{"num_hidden_layers": 12, "hidden_size": 192, "num_attention_heads": 3, "num_key_value_heads": 3, "head_dim": 64, "intermediate_size": 768, "vocab_size": 2886, "hidden_act": "tanh_gelu", "norm": "layernorm", "norm_place": "pre", "norm_eps": 1e-05, "positions": "rope", "rope_theta": 1190.0, "rope_fraction": 1.0, "qk_norm": false, "attn_scale": 0.125, "bias": "all", "tie_word_embeddings": true, "parallel_block": false, "init": "normal", "init_std_qkv": 0.0361, "init_std_o": 0.00737, "init_std_up": 0.0361, "init_std_down": 0.00737, "optimizer": "muon", "learning_rate": 0.00139, "lr_mult_o": 3.0, "beta1": 0.95, "lr_head": 0.00634, "max_grad_norm": 0.5, "warmup_steps": 200, "schedule": "wsd", "decay_fraction": 0.69, "decay_shape": "linear", "final_lr_fraction": 0.0, "batch_tokens": [16384, 32768, 49152], "max_seq_len": 256, "doc_mask": true, "train_tokens": 234900000, "max_steps": 7774, "dataset": "wikipedia_en"}
MLP neurons of a small language model. Each row is named by its layer, matrix (up: input weights) and neuron, and shows model dimensions 0-191. Each number is 500 + 25 x the weight over its row's rms, rounded and kept within 0 to 999. Numbers have three digits each.
After each neuron's rows, "fires on" lists the tokens most often at its 100 highest values on Wikipedia text that the model never trained on. A number after a token or word is its count.

L8.up15:479521453499523514481485475498508464496475513533476519500483479490502491481486490477472475457500501505511485495506472489513507492496518530516502461465470491501481525528550528501485449505489508473520529489505539533460521502489460445487480558492573500470506495485498552525524575569494509518485517519477520528503499470458491453430515512469503479502478520528555520485531518456505508479486484508507473516507487518499495524490534507525508495534495450487510461493472534527527532501505472525485506499533485485549483471476503479539466496505479492499485522510482476501516515491544484510
fires on: " of" 21, " to" 17, "ly" 13, " more" 6, " become" 4, " |" 4

L2.up710:502496512529511516468515472464466475503529498477501500485444498494494488500499482513510501520479489482505578496502451525511495538539533518522469475486557457504481452477537506536522499562511471464485482498483504489467479489505511505467500525504504452483523537512448499533472506470496493427454492502546490438488489482547496495498481514464487515510506567499514546509515493513522516492504484496479494497502502509473524481481490506506482516519519525535504520522490473489503478521481441502495559505495499523483503489493507498502517465495533451534502518500518470498503560512465531520
fires on: "e" 16, "é" 14, "an" 11, "eph" 11, " Je" 10, "ward" 8

L4.up296:523582506488505517518532459481573444470503459467473497491478555506488458471516525479487539508530455489456524478470532496496493468542507513454491476526483533491497468457501489550481475480521508494483453510489521463461519507553495500491438506484491472501530478504488509505518497527509514504463495503490474478521490505501487497478512513539484460497498544475487524502498495488489449494480532532493508471511470506546491531529518494512501538499516511517500478512466456499503506484508482503475496523495489559487498528487512508514495503517496499564530501477509516489544510511515491537
fires on: "–" 20, "O" 10, "-" 9, "A" 8, "as" 7, "." 7

L2.up314:537514504523498522563470502530512474536501508522507528487517500527497485490467500508500510458516499514465495492482556483469529492517448480500534497521500463510508469559488484455528491501438463497510476532484529504493498500514498514515525530506464462491493484482480501520495475484522525491523475518526531455485514472528535502529484478521492484504513466494503506517480518498528494481474515534522507477478494464486522451493530466484475462527526488508478546511502513502503485501476519545429532510466523498556476496492526475499523569454519472469462524452500493499523547490500525484
fires on: "s" 27, "ed" 25, "at" 9, "t" 8, "les" 6

L2.up36:526497476502477488473531538503485461501492504492509489527507505452498519502491522501508467499498472507531511468477506508492450507542477482521520512530478542568442474550464503528489519488495488509511490484448494498477530472537532513485518518535517499509539518522466465489500483501462452488518488497409491497567473503483509527465478474441482496477506519475482517480522510495525481542502540502493487524472503526528473556485502505478465510517487515474499502489493523508524456542484501499519548509486537445524520489521516483489488488524492482517533493482523498485526539486516495522
fires on: " he" 17, "a" 15, "ing" 14, "h" 9, "i" 6, "an" 6

L6.up489:488537490522538461549544569497511535499540495461510453493504481523477504494487510527497479464525500505504485454500481499491505537554511498548487503492468494484527491511473494466515469493537490461522512512524518473521495522461464496476534506473518496454495547457488486535512479501523503531548509506487495491517489531490480444509540512517505495495458503472501523494504485490519522491535480466493484509484460476448472494512487489547504567462540506492479497489537481533550466491518535485503497540539464522511483507511507476482506523507487504524466471520509481485466490496539479520
fires on: "om" 18, " of" 15, " New" 11, "echn" 9, " from" 9, " D" 4

L8.up472:513477551526513422508482504543523485500547502430511521518517480471495554528493446491475499477498506468506522509549512469482480465513500506515497423540501479529518509491501515515492510527489469531479476479477506481474516487503510475507498519522498510528510487492528537502520493498524516537493492491507514451455527541499538508550486511520491515497489483572475542501520499441463482478522535465505509496513481488516499490462512500501486487527508448427508525499482499477498464471513513501521525495518500502501498505496541471505462497505517483519507505490486465486488463469533524509
fires on: " L" 20, " dec" 12, "-" 10, "v" 9, " is" 8

L6.up198:462550501470512489496495505503525491536500455521479544471490523527497491514479523496471483512481506518490463461477474472506504488481447559497477521461480503497458489516489480546493485508494474528457475491536504544485490490479488464467493518469527478510454511530502485494501564512509483493503514466487515511474533520502504472508499500508502500592530524470508482531488542467541453508490481494496500530545493502488484498460489514475516516516486491500524496518504512534538520558490500507502496438520524520523511518461497489510487490500449524509488500477549467515540461524540517471
fires on: " |" 37, " of" 31, "out" 7, "ly" 7

L3.up216:467509511533528504493517565508528478504496473496486489529463509541498525521526482519466463501491502509535454514505521489477458539498473491517425528466504500463471481507453499517505504481504543525521488494537523483492515493522491543441513490493511521514504520484509498483488478508496514490520527513472521490468508492485427503507562456519487482506498489510543533501485507481493529483478465504517530474532509457511520536511501489509531482533463511485479515537518508527499503494481521481505450512495475491479521446477479515466494516547557514456450522485486511450506461513502511507
fires on: "er" 13, " of" 12, "ach" 11, "or" 9, "ag" 8, "ure" 6

L6.up134:489490498514513521510500479541502521509490506500445553523515471482483502491482484536536515511567517457481505493483526506480469555524496504533476504487494471486469513461508495512513489513477499512488483483525523517462508528532526490519486524465513490493516474469493496475489525521498492468519477493445509472462519477521564537506484461530479482471467483486571496531492487471512481472496506479507472490503483477471538509495495456556452512546516516540485486564542446471496456469502475516502497490450522504496489539489536524500491514471508513521504509479493472479533518522509504525
fires on: "ar" 20, "ed" 16, "at" 15, "al" 6, " career" 5

L8.up236:503477493421515489497493500527502478549579512506524512467468527488489526542478461510470478473489492485530483515494537554528493506500520550534504483473491527497504492527529477505485531514516520534480454539512518510537508499544464532473525536493506503474471497537480498493487533546534467513470547533474532474508490499494455472471464494515493485500484517519513487506491544438487474518505491480467493506472482492523481464463521485543499505458469473516458465531464497481499528519488523475493472524528481485516507503469515495495491530515492500483499514489488519474508539513498487466
fires on: " of" 40, " in" 22, " |" 9, "," 7, "@" 4, ")" 4

L2.up612:493513468506461485433453483483539516485473489519491505497514468478547495511503520529555514525494486510492510508523500573481538473522453468474503498510473512478473471497504526466511499543477459526507514502481477463490559519481469507486497499510523503521531517463480506470487471493516528518494472476519550513519496495509508510477533487463471494487500526446524531482510501458511480533482476483439524461520476529501484533476506498514476500516506515458501468522485490549524516530524510512515510562496497503487496520515459499500501432488504486495531514519526540485451482521496513478
fires on: "-" 33, "ing" 14, "he" 14, "er" 6, "ings" 6, "ile" 4

L2.up503:501516475508506475488543484487499482446477528498530496477470466514524508516525514529504503519562505494474488510491530512505499513462488513483594485473505501460491502530524470461559496477534503476523515483513507482500518524493523459533525523490505478506453483488529483486486480525483506509496526456511543497519486511540518522545513484482509512490504472482533466494468506502580480488531536490489501516455478489500471503495502483479450483492534510553537520525486535505495490490485469504520551499511549526455483499533463523515493499444493484477507485493526511507499479523547473509
fires on: "ol" 24, "ith" 21, "eral" 5, "ish" 5, "it" 5, "ie" 4

L3.up178:505479508509509495492479522474552481515511515484521520548469518527515517506523513471514548521518498486489504515501451500513483514518479470469475486462508508488522498502530500480537521466531520526506517519507464485485484540491558541529485486452560532467509476540525466471521495473479541456497503519491525530523519496539471518498530475489464479537489520523529490450562480487437469475476502451545492499488496484472486517533500519501517508491495503479502483533481474443519478464507499477500494519479517497523497495469474457526503504492473458490496511492519498510464526553466482528
fires on: "es" 37, "as" 10, "ces" 9, "ians" 6, "ures" 5

L8.up399:514464497501469502542487488502541463481535488501464456505480523536471527528518481477462467480483546505530517513499458479483521489512511519511533498517503506452541494466509499522524454514488463531471499523479543503528542532485484495523445498483498457469513515499497494501453487529517522484474501501510474479540507509503552519511508522443484460536543478484516509519525533470530524480490456513516536495540532505468448492530495504453523527496585506484489508529495485511514504546499502493453481525490522530495500522533486518511507511511488490499492500508489506529487467494464510478
fires on: " is" 20, "ut" 8, "il" 7, "at" 6, "rab" 5, "p" 5

L4.up594:539494479500504494486500520506485505514473494474506528510518561520504507498542509500488503471524513485518485446503498496478476528527438490511490463465500514443493491481523519545480485513501489468547514478547509493459510476514468499486525481476492525485498525521522502478510444501515482543493488479461513488477507454446526490477542438518486500517462497505497500512494531492497482503502468519478513505478510516452578497468494479499518493525490525532525465507488502548485520474500481487539525567502510525507499509508452502522507503508531467473540537468550532476518460499504466519
fires on: "er" 41, "us" 23, "or" 17

L4.up137:525543507472488529517551499482524468509536485475508484501523510492484537478495525459507526521487498497479512561507500546473493499507563513498443522500515513476517504520461499508472540533478531523506491505533503488513479513515492490483466558455411486503517460521472470497464505510516518461504503461462497513496457525516488541494501498451492523487498482486520494501515546498482509462542476458495535488491503498523496490514528536484526475492445500522491494517524460465507454492535515464495492482524553538548506480495503507485498505514514460487490511504479466496491487485521474480
fires on: "\n" 65, "en" 6, "up" 5, "s" 5, "red" 4

L4.up70:499523514500511482475489510505495545493510517459543490482518510493569513536505498491509511491519481499486453462532500508459507477502534501503521522478523486512505487532501546497485516463432495481511551499507472479487521530512529474520531501498530502513498440484489536501497488505544500473459467516481470480519490523536543512515476490530498480505470494514502459474447499514532504437547468467534533464526491515445482480531480491473494564468462520493474503517520488534520503474490512506512504524502507489497524507489503504543475496470536457491510499473493503452468505559499517524
fires on: "s" 18, "er" 13, "est" 9, "st" 9, " |" 9, "it" 6

L3.up153:443523495485550562514490522500466504476507505480477520487513507489503509540536502527486488522481460516506509483506481521472500466482502498503497547542485516454515515494518488522480526473497444528470452490536449536491463511456495481466502529506474500534473519546528492467502518504539498486491494543521506507478511459507488496498504469502461484512465475462503506493534531482499497497511431543512523512482557514501529460464510527476472530538497510510535486463480492537499496484457475474494476513473535510525507498496507517525498524465540489542509516503509559480488542501494492501
fires on: " am" 16, " or" 12, "s" 11, " and" 9, "ic" 7, "g" 7

L4.up331:468486509492457494519496475534478478518509509493496502516508528457497498491498486479504526482517501512531515497515478460506471460522499525511468499523497494475508518508486488524492541500500489491497514487473467537494487540525480478446499538506450549490536515503495529484477447504536497472450519534473476497505506569512491446452495483487519529538530461468537517517473533486498503500493529479413530516521475472507496515521501529521477541474485506513500554486503461482484519522506487520503477515524552558499469537495471482504492503464521492514535497485504515473511545457518483524
fires on: " of" 29, ":" 14, "." 7, " inter" 6, "ue" 6

L2.up711:485468468494484512437487469451562491508475488494503519507500493482448458465475505527474537497523460525514509482525504521555509450479529511503473492500424497511470519552487471515476465477482505480521502523512516524480534497536463439497498542519463527497509467528486516525502500513535487498519501537481490503536505537489508514495532518471492487518554503528534465527514538518500495499512494559467534478474513479486495507502523505513481485500520503510473524502512504479501493465519522504455482527511498544527479463511463484498503495458466491492507560508513465499517491518488474499
fires on: " of" 73, " for" 13, ":" 10

L2.up40:490506487434495550504516477483516499509530454516524477501461531446468517479491569433508498561499510493499524523504468515469517517524496532498545493534501446530471501507477513467486516524517519483473522488533480544542499494510482518469495534495447470468520454481486494515511498461494487473500538509495518471476459530525527505474478503500496488532517500483517524498482533519516479480485530507514517497520484436491508504509541460508502448476484575536493505509508483512473486515494500497497486488521480511509489474520471475476536512518514528474513480502460516495498474523478503478
fires on: "t" 18, "in" 16, "s" 12, "a" 6, "o" 6

L3.up376:529494494485525493539458464533493487538473516473483501496524509481495523459498513507492533521472494435525534462521470479492483486474505454483471553526508515510486486496510431479511485468461509488518511476481513467485523466495491513475495531507497497489456488512502499485523475505520531490454493504486498515491455503539485510491495540479478500518524524531503521513495494548501570442537447511506512530475517471502526537509537515527475532507471496476482523509489505525490501503523459473440545505466496530488483458501520466544539513473511499493525512497521506497539493552467497509
fires on: "un" 16, "mer" 15, "orn" 6, "enn" 5, "ateg" 5, "20" 5

L4.up667:429530495441540544535489496511481449506477487482500526456500533508516479476486522471428492520504492477509517487462507497496487492500516486492478479598483519508502475493499483507504505502482481504501512466490516497480459489492494465462474478504479518521512461495482495516493485521490544540454528537495493504510504511485493534506510517491485511479472540448512524519499510473472485506532510492500486563477470519498505479493541511546504497488559466544516513499490447503529515488512458476505515563446508489524526471506517508493521498497518539480522509482513502511503529484529485523
fires on: " |" 42, "p" 21, " imp" 7, "air" 5, ");" 4, ")," 4

L2.up679:517471487491499492502489470469500501523514518476516502511478468534481567492507476459512481525470438487502519469509459502488537442464526499511505480464464508492496494522518533523502516515508494495510523587487449500541488535517485498517486517541483447483492517478487512478515503532445515498529491504481473512495534510508515530501518486492470513524495524492494508495513572513522463489514466505505518496495520531503508499486519541461462518521490481541490546505484490495496541493472514478519489498499561504532512502539463463500532487493510498491551443475462479528506477478540478507
fires on: "i" 18, "th" 11, "gh" 8, "ast" 7, "ig" 7

L2.up609:488494519483516505479532527487510502494504509500519458561489510510490521495535431534472540507479495466525459512531499510518484558450491480532503470506491499522486548495464516486500483502521502506539508542518513534517476524512506514521473496492477482509513481516477500533501471444491471467477465502484519468509475510499571513510473491493494467587493540510521517461510520486548518528466531480502473508514459478496475522466502469482510505503483465459487508511538501499501478459490523527510500498543481463498507492521488521497463509496491488494486475518433464502508505520520546536
fires on: "." 66, "," 12, "an" 7

L2.up634:464492510499514501473479508524489505491534502485477515497460538482545512498530513522475502481489495485550537526516487482503465497514472471485488486525487460523516494441451491503538527514497515516498539470498485513495490484482513496521497523481480474501481500517512492485495503501447490504550565514520468519515485533535529496492532475458484457502515497476439466442512502483546499493525456510489529465557535499512493504490487501486488489510543503503500467458436463505504513488490500514489545495517523519499452531499490473477479537490455555544529526497495540472503501458487534507
fires on: "ir" 35, "ul" 13, "ill" 11, "iam" 7

L8.up666:531533483528466505498523510498524506532500526486503439485480510519517444532544493531475471545499472501528500464478457470475545511548478509519504534472506481492497481553511538524494524508516482478511489487531454496441499455472499478522457507508477476452513516464514493471509495500478490513457494510495504489502517545525448509526547496493528498496493494512489502524524483503512516506531577495497510482502490472516508467469496517531493497511497497490547501506471501513488489561505475441543512488477527487517526491478490518474485515482474513515484482466516487449496476492506530559
fires on: " o" 19, " to" 17, " of" 10, "re" 9, "al" 6

L4.up152:504569517491482474513493478514478498510486475503485501468514531471517479483520489508487484512491506546462500484506511496509513506513481513482501508479495465503522510485445471550517494479515480517487538468490498515457523469471524527507495486539507510501472460526498488451497445535527525549528480494489495530520525543518461418504510449457460506510474513505504554515544514475500451495512488492505503503514473530583488480529528492520498505530513488527495494507496541430500512513519478521512495481516524508523530508492466500495523522452496508524498496527516476493487491490536449471
fires on: "ur" 12, "at" 11, "ography" 8, ":" 8, "ie" 7, "is" 6

L4.up295:521518485536503483514500487475505528510498482489465502508459507507506492518503487518522516462497519505483531512535524477487492513446522485486540431472498497478526530498513567484550526485508473515450498479510505472492493455481519510467504487476476490536499499504482487513493507453476480501492519489484554511527459541517513509488523544485483503468525473500492500511488559495507466513503479527547502537475510533486523521494496511557494522480561489457531493487513553439499506493507496516509557482479499459518459495519514523442486475472518486528528529502468492492483459496519478464
fires on: "view" 23, "el" 12, "il" 10, "ument" 6, "lin" 5

L8.up223:494502534545507515502510470485494510466476470524493467492550519502483512480503476462486477462480487500516519493509462501487500477459487494485540527504474536499534506520517535471500502513485488485524485497498537547477518511553472493516486538483523500529498496496508507486501500522498475515493482489507559525512471499512483470470508536481507520477495488533493465515450596464513498495495502498494495488544473508483445514526488489515474513466539475500511548501521549560521502505523491512450471516544494491516501486462482497482436521484505541498456463483515504502464506442479535474
fires on: " |" 69, " of" 12

L6.up365:483527499540484509507479479509533505495447484528467498517473462526547499470497559504484512486517486545530505489460498558492497492527478500480520464485474482519512515497463492498526485493523486463515536483486513501552521498527497484496542520468549454500478526461531474480527505490495531554491498482490455485531527532502542515516516484501511534537532479459504507512511503553509496495447516539511495504509529489502496469476497511515524478479531466513478544473509490496449484480534471470493516485511515521553471480541487498449498492512476464510483475465469453514508465507494504475
fires on: " |" 40, " d" 16, " " 10, " pro" 9, " of" 8, " as" 5

L4.up551:530494446508480535466458466509475480527499456491481468470499521536504566496515530504501531506507486524512490530492470488476542524526488488494501516483517498482502470525487486503523503520498485477547466504496538452522495554480492533500551487504493483483477514506424503531493495542495510517518502503526492575512500524503481485518514482493497477458490497494512514501517471456478471486494515537490517504483526497481499500466502502515536529451525514503495531517487514487472493483465489503477513527500530481517505520482440503482473552478540526498479515460512552468482481486439544544
fires on: "b" 36, "d" 8, "," 8, "s" 5, "vel" 5, "ary" 4

L2.up76:540506503503530512487494477501530514482496494502431496502502534485482520478500468543509467499489497530521499463527435497439540506517522496497504529510492467499480505450457506485564505481498500493508518488502482491500501501496520527516578517510527473504500479507480458480507513475477510481511470486468532496492485452487481560509505517549476507520513499499497522520513517516517442504558522508485484489515464528496504537530502460513497457516446480465521525461485471495514495509474461508519517482472505537499455509515495513503573542535528496493481478475550479507506498497506519484
fires on: "ed" 62, "able" 6, "al" 6, "he" 6, "ar" 4

L3.up490:492522519459509499501470492485516495522521514509468516502471464505511556489468485473517491502491482508499479468477502503485501529531486534569472491495491524494509484568497511525523544513473438491521515473527497517496513528559460543510509523470470533518561491495437471478525521452486519483480509503500467518506521489488521527521541501486504509535454502490489534460515503498476494479506481481519520474496526479501520517517470522470496513531449469550483525481518467497466509503469460463498508491505547485533516499471548522493518510516488484511520496461488514441484538515516476499
fires on: "en" 11, "es" 10, "s" 9, "ing" 9, "ry" 8, "or" 7

L3.up204:440466503486502522487502461492517489520508475473500506507514483520521532518539506513493490472509537486521491510477465478516516521476521511574452500512490491513477552476503532500485490489486502498540503472482497495493522533510543539502504504473484492516476483514476546532473483434490477511546467503514474475505441511555505487538534489471505487537506517486510469495513444523496523533465497491484481486492430504476524478530510502529517465523497477534497503496521462529516527482472509507470528494484504523474463486499490547487537544478520486530489529448476456470511506511480534491
fires on: "el" 14, "," 14, "ell" 13, "m" 11, "ill" 9, "ll" 7

L8.up44:512502504463511479521493476454483478490485521509517503552474468492485491494508504539511463453527495525465505518451477506486526520566505452469505479496487497525494484512525501455515464545499491531531478490509486479475501495518491463528540552478518485478494483484532497523552512520522538492503519510536495489503497536528516487523464535468524504546472453464522471504530477509489464495484553482494522510544478491496510469475510518505525493517534439508507515530529486514524514569475510477522533510458493524500523441535490506503510461496490490481522483482469517482503520478514505466
fires on: " " 22, " re" 10, " int" 9, " Re" 8, " pro" 5, "ap" 5

L3.up417:518473494489488504499522476504502485506530499469480502488480495474482516498502512501479493521478499487460521529474509474475469573529459522491527513515517524473509474460468468512499522473498499468507509471558433512528491534481571528515514518515525478519529513526501434514513503456513534502516538514487487489522467498502507507482535483539461517486520458514480484541469529500502447514533490487525539504488521486518495496508471489481514509464519508474493502472527503523494495520524479538486489559469492466509469441508466484467526505483487515453475526480545530510546511542497488514
fires on: "t" 29, "ot" 14, "ret" 13, "an" 9, "ron" 6, " No" 5

L3.up90:529470501526492507536486492495456473500502480499513499533531490483509482436508504510505553490530463508507523484513501475466427555478503471518496526514478508519519503499514498525522508444501545508526451498526509490533479429458459530450511518522450519498448536491469521523518460499478497488478531481479505554539499492492511487500511483486508461455464497496521501537503517470503496523507498500513501495505521485500545512501485541467519473480459506510543512524503528535518505500489523470514539497486506471481532496453523495499482537477500506511504489467511477493521545458518468501
fires on: "ian" 19, "an" 9, "i" 8, "g" 8, "od" 7, "ong" 7

L4.up382:489462505515447477517553485512535498494491529477460497525516500493499563469544502531503533462495490487500521508503497462500487504520485478541516487502477503472494466496500468530518523515498494494490511517542509498516543481483492480558491495489457497508530513491514480469510477455500537507550515475478430497483514522559483452530515496545525465479496534507524491480526506500474470481529502486502495529519513497454493495502475490534493436509495441508489537487485512496513507463523539505468550531505512467476489483518517509474496546517471500451501493514527524542498467498516532466
fires on: "il" 25, "al" 11, "ad" 9, "a" 7, "u" 6, "all" 6

L2.up593:499478529457460500481594496484479492533498491466471519545499477454476479498476510512449494463546485493467521488511436477513552522528492497489537503502512483484513461529506496503513505513498486484494522499524464532470501520475522514494459548515554535494546502496538485504496505511483474521534506491496491521476467485511509512502489526533491502470513501522501533503491475495496508500491498463512534494523500498509510481514475525515493511455534540470555504491450450493527511504544450538467484489493525472481453467511532524461514492532513510501500505512498439484496513508518484522
fires on: "an" 25, "t" 19, "ud" 11, "n" 9, "ward" 8, "e" 7

L8.up676:484556535481466498475515476513510472531478489495458502520496500480514517542513492527506509489503463546552499519461498486502490484476469536518499516544507488492503526501471496471533560514535452465480511517533500480456505476514493471492535479500481465507485516485481504486503466507508519472474494472468523512507540477549542527547463485522494511502528529505509561505540508500466490489500483529514503527540483478524464489422500472525507507511470530519473505498519498457525441461513479501516470535490480473482506514485499504517512548515505497502490489494445507543453495511474499506
fires on: " s" 42, " \"" 18, " S" 10, " t" 5, "\"" 5

L3.up160:521455538456523455533490478482533478488507517510533483495531517485526505482464511498486528480506531529531514557531460556494509505519520519520511510499517493477535534476509516524519528455475482463479536465512527480506569464519475523493525524467452508481505453478490517493489476476457503469485474490508494503510483443474475511470520488499492524537486532533523512480524470493489506514499525527531484498524485505484458521504554498519479516539485465528547490489473512504490508491494472488514527535483507512504508488463508546470456487479500489520468447538480516469494496481478517537
fires on: " un" 12, "un" 11, "ob" 10, "im" 9, "ur" 6, " vis" 6

L6.up497:496505517485504468517560483499508494493521522468453492524516497519465497467549491511482501482566477538523519482497498505478510490460483498512516533445510452473503514511516488526507512506480468469530514513556485490484489511483495509511476521523523550512555485482504498482512542496464487506476488515495463520482507494531538507533478522500460488472490515502529534485505520470507508529518509524466483527547454438495527530454516498540510466524481491505467457476456544532453548515512515517461524454483462494455473497513501498533501492514509502460511487514503481488491488514480540509
fires on: " to" 45, "a" 19

L3.up564:542495465482536490521542471505558498441529446482489509515516501475476518520474530491466476486490528503490481488467500500488488475515485475494515530510551493486512512486509553522505517516529503505511508500508491482512514495525455573520485485494433497533517499500524508448531485533514499471498490492501494460466467506475520493496474488471470502469548513490513466497462544526556532518511480506488495528522494512454510493499496508513521532526472521498535483455496490545551518447502506540546496504493479496528473511486491530460490497513502494489531490508512473432458510480492488513
fires on: "is" 27, "er" 13, "in" 12, "ol" 5, "est" 5

L4.up61:491477530504528497477504539488502477499536510491493497507535508516487526505514465510484536539471509494520466513530544522488485513507533496492513507471504516506496513487470495493535479444504452458507481533521453544527500471516492503539505515527517494520497440557501482498481489459515519432483490520517492511485505530505474511496485492493475496521507529498543512471516510520476524467506440495542501522475491502502471520527464491500513548528483533498544440510536505539559478462471491521447490446475472474504511447484519515504480471479506531475485486481506531506461493534498475508
fires on: "s" 34, "ass" 19, "es" 14

L4.up627:514445475501504499519497475512524488496515490492532517522511514481517486472488550513516510523493535473487475513496496499428550497486521495456512511533519512538540494492513573551543490530512510477506488468500514480487518518518450546433487494492497543483419497533533515501496520540507463509461521523465494494497487536488496544510478468485475521438484506492488453487507496469539482512498501491473487542509507476488520486504490496507473482493473489457501474518447538528520477528499508481520524494477473486557478520506510497473514522497477486476511497502514494522491533507529481513
fires on: " |" 37, "er" 13, "ol" 7, "in" 6, "s" 5

L8.up132:490475478516464474500518523507540520530473524518510493475526525478523511510528479505438513512516488445526489484490462505517543482488510508509484497492491460507489500498485471479511547509523477473527528545515502546481500468508518540554493488475496495475499452491481485489534467511472531470477483485506530471540496495492546469486491477545484475513508514507497519522470505531462472537497528523528462497524454483514496492475524488523492507499538479537523551505496516528483511483547474484531508502490499493495523517546488473445501516484547474526502435486485499528448439484490476483
fires on: " t" 32, " s" 11, " P" 10, " p" 5, " |" 4, "6" 4

L8.up417:543534524461514489542522470502530487470507522476484465486473530494505502535506542472521508471547458456459535563519507498488464481492474505506481500492549516473539534498519459464499486446503518491548507501500504473520479506496520514490517511468496496500493525479498528450499567492511561534501506528456451491515535490526520488483517493496466476505507538507510494492499487472483485491509500473471485489522535525499502514507495480481527474484517513498523510437459455517487454469455507466467511539516483490501480496537505512484516496497483497509492516528484560481489505519499486456
fires on: "-" 31, "A" 11, " a" 10, "F" 9

L6.up142:529490488487515466512498499513518498527526520536493490509487538517528472464496491464488487462550485528556484524506519529515500514539515491478478491500511514501473542462540505546480476501498499439545506496525494454479486554493507521496506478498497488467525495512486521474485501503502426470456513491431502480432483563531490503509529550492490493529477547467497475488491521512483495500489499524495522503542490481482498525482530545474441527509467467521505477468503491510489488485534476493491479495522465466522475489522534488493511534506488490496496473511509540495476468457511481516
fires on: " H" 37, " C" 18, "ac" 15, "C" 7, " h" 4

L2.up109:514522502497493510498500522500487481526519482462520494467497515498526491495529506515527476518461506509517497495470485470458518492445487497464491545473481495514511476493494459543553477548472517549524495482508476484479500459529497482496485447473501489510502503505444462551547496521512446511555485471474524510516507487471501497530485487490496513452545500441509487523495501485509488525523514508487490466497500525547514476497521540511538523498505523497509514533521506513496586510497482507492494511518474468491489523501492505501512596483501476496504513480485526460479512512547476457
fires on: "man" 15, "d" 11, " conn" 10, " list" 8, "l" 7, "st" 7

L4.up435:487486511503500499515472475479504449471522446499499507523497494469502528500489469493495523518522461483510517522522458524515495506521500528547451459491496485517498502485496493533518509495513521500505507553493511510523449539479474466527433469498464538483472501515517470537467503489502465482523511482566507485468483518529485534508482501491481502494503545491465505484488543468514483495502539463488519506538513499489484503543492475557486483531519508510472506502470460465513542506510515480464515521527505490479475551523477466540487467462495510542525501499489502513489562470496490569
fires on: "." 16, "in" 15, "an" 14, "ri" 5, "eph" 5

L2.up652:497538467477539507498517499485467454528506499470487536506556518454514490470504522515543520527478494490500490523460481520496488479523468490544479489492513506478467507512488506511506502523503503482507498464514488492526499499511468531457494562512490506536454520515489501474546483460479548530473490519560509478514514511460503477498513520464553473450465498523509524510524522503475514468530538513461525522483504493521500483433515547499495550462499437534463494481485535513471514486462506483509504524500469468505476510502501528518516498507471520509508477494496470517559520475473503481
fires on: "ong" 27, "ang" 20, "ian" 14, " Kore" 9, "i" 8

L4.up15:543503529513492464497516481523508500497494492447483537458469477516519509491492507487499518499534501524498525478507491488474534482479516477426484502500524490516511491472526576531467492470476486525507525506489516483499512508496522473480538547468531468449524494523491511501498486501509488521524482462470488523479528510512512480535517497476455494507506467455485512524494535532445492537503490504514492529489502479509440509511577536554509522478480481514491519471473505507498501498564442474493539526501451507537474474508484523471504514482514470512485481529508495527496467486520494461
fires on: " the" 14, "er" 10, "view" 9, " design" 9, " written" 8, "ument" 7

L3.up725:502546509457480513505508493487494513509519506501542477502507518508486514486502493487432490496461523508539497556515490513504499524494471476541512479492553485479472480512526541472503508511477523483520505485544499544522479507524486479489524500509502466465493542486463564538507452522502505466538538494502518534500471516478531490535513493540505475534507543473484449480510502482501424459489503455502517523462533505477539488458512499474545496497518545505518490503466474542528486523458487506477469496493492475510493471478507507495495529541515493518504466479501475465460490522495515539
fires on: "s" 23, "r" 18, "l" 9, "t" 8, "or" 7, " or" 6

L3.up448:551520522435477529459473533497480446512542500473528467482497516505500498511548489523531522561517499536516497479481474442510525495491508540491508532484468504504457474466528505451519481479537514511537470523488496496499473496485535479489478504511503506492520507453474532504499495505529481492547506510518509469492509512482473488494518477513537479490527467492494519503509479471511460481514478502479531472527511501534503473505539534477503536495493481477514484478485498526460529492509516492492493495468539513481502489533433479494457547487512509513523523482520488498444482515553521569
fires on: "st" 52, " of" 43

L2.up212:552510482478540528466518513504492504503489529486491469518498533497481528475510448512537482507477467501498502527510494522483504444498493473499557532459520498461493495467495516494510547511482490485484506522483546527471479532552494484515517502507512527507504482487415514478518492513520522459455448520501496539547497483468474449548475510519435448500451499512530520521471484498472507429502498515518521489461515534493489504492490498506532523474520480506487481481510507496503494513501487508507502549505553488527529495473460484529492508492506494543515512505494536486493501478515509473
fires on: "ary" 28, "ed" 13, " life" 8, "ated" 5, "ment" 5, "s" 5

L8.up514:494475508493487484517498488509488530475536533488510485539499533500538492495485484526462520498437510476478489479517468455487497501481564526535481454494528519519446518477527539484512495447485445492529462530476511498502519508511480520505537484451525496490533526491526521515484499476511451467503532531463529524456500527555499508568497502500481486504474497487507541507505502508474489525501533473482490509502500508494512480478488562486516522540490467505487484479516492498519510484521511511494459504564519504509484511508481526535513465492460510558530516521513481449492472472536488509
fires on: " L" 63, " H" 7, " d" 6

L8.up748:484509565473458500506514449511509467542519506465526489499470527530481494482499519518499474488541512518482496488521496531546487490476505475538496549500477474525513503449477492460462507513472482508479505491513504450539512486533464508491485460496524491529524523538492520478494512505513530472498505515495535465462507516523467518501557500507499515539488481544531504497440477472458504518508534469523467520548508480510486503519509519530487489545495504441537506488509515515540514513491482488512511498468505530481510491511490529514474519469456460493417491539507480474496527494502478524
fires on: " un" 22, " reg" 18, " Reg" 6, "ur" 5, "or" 4, " port" 4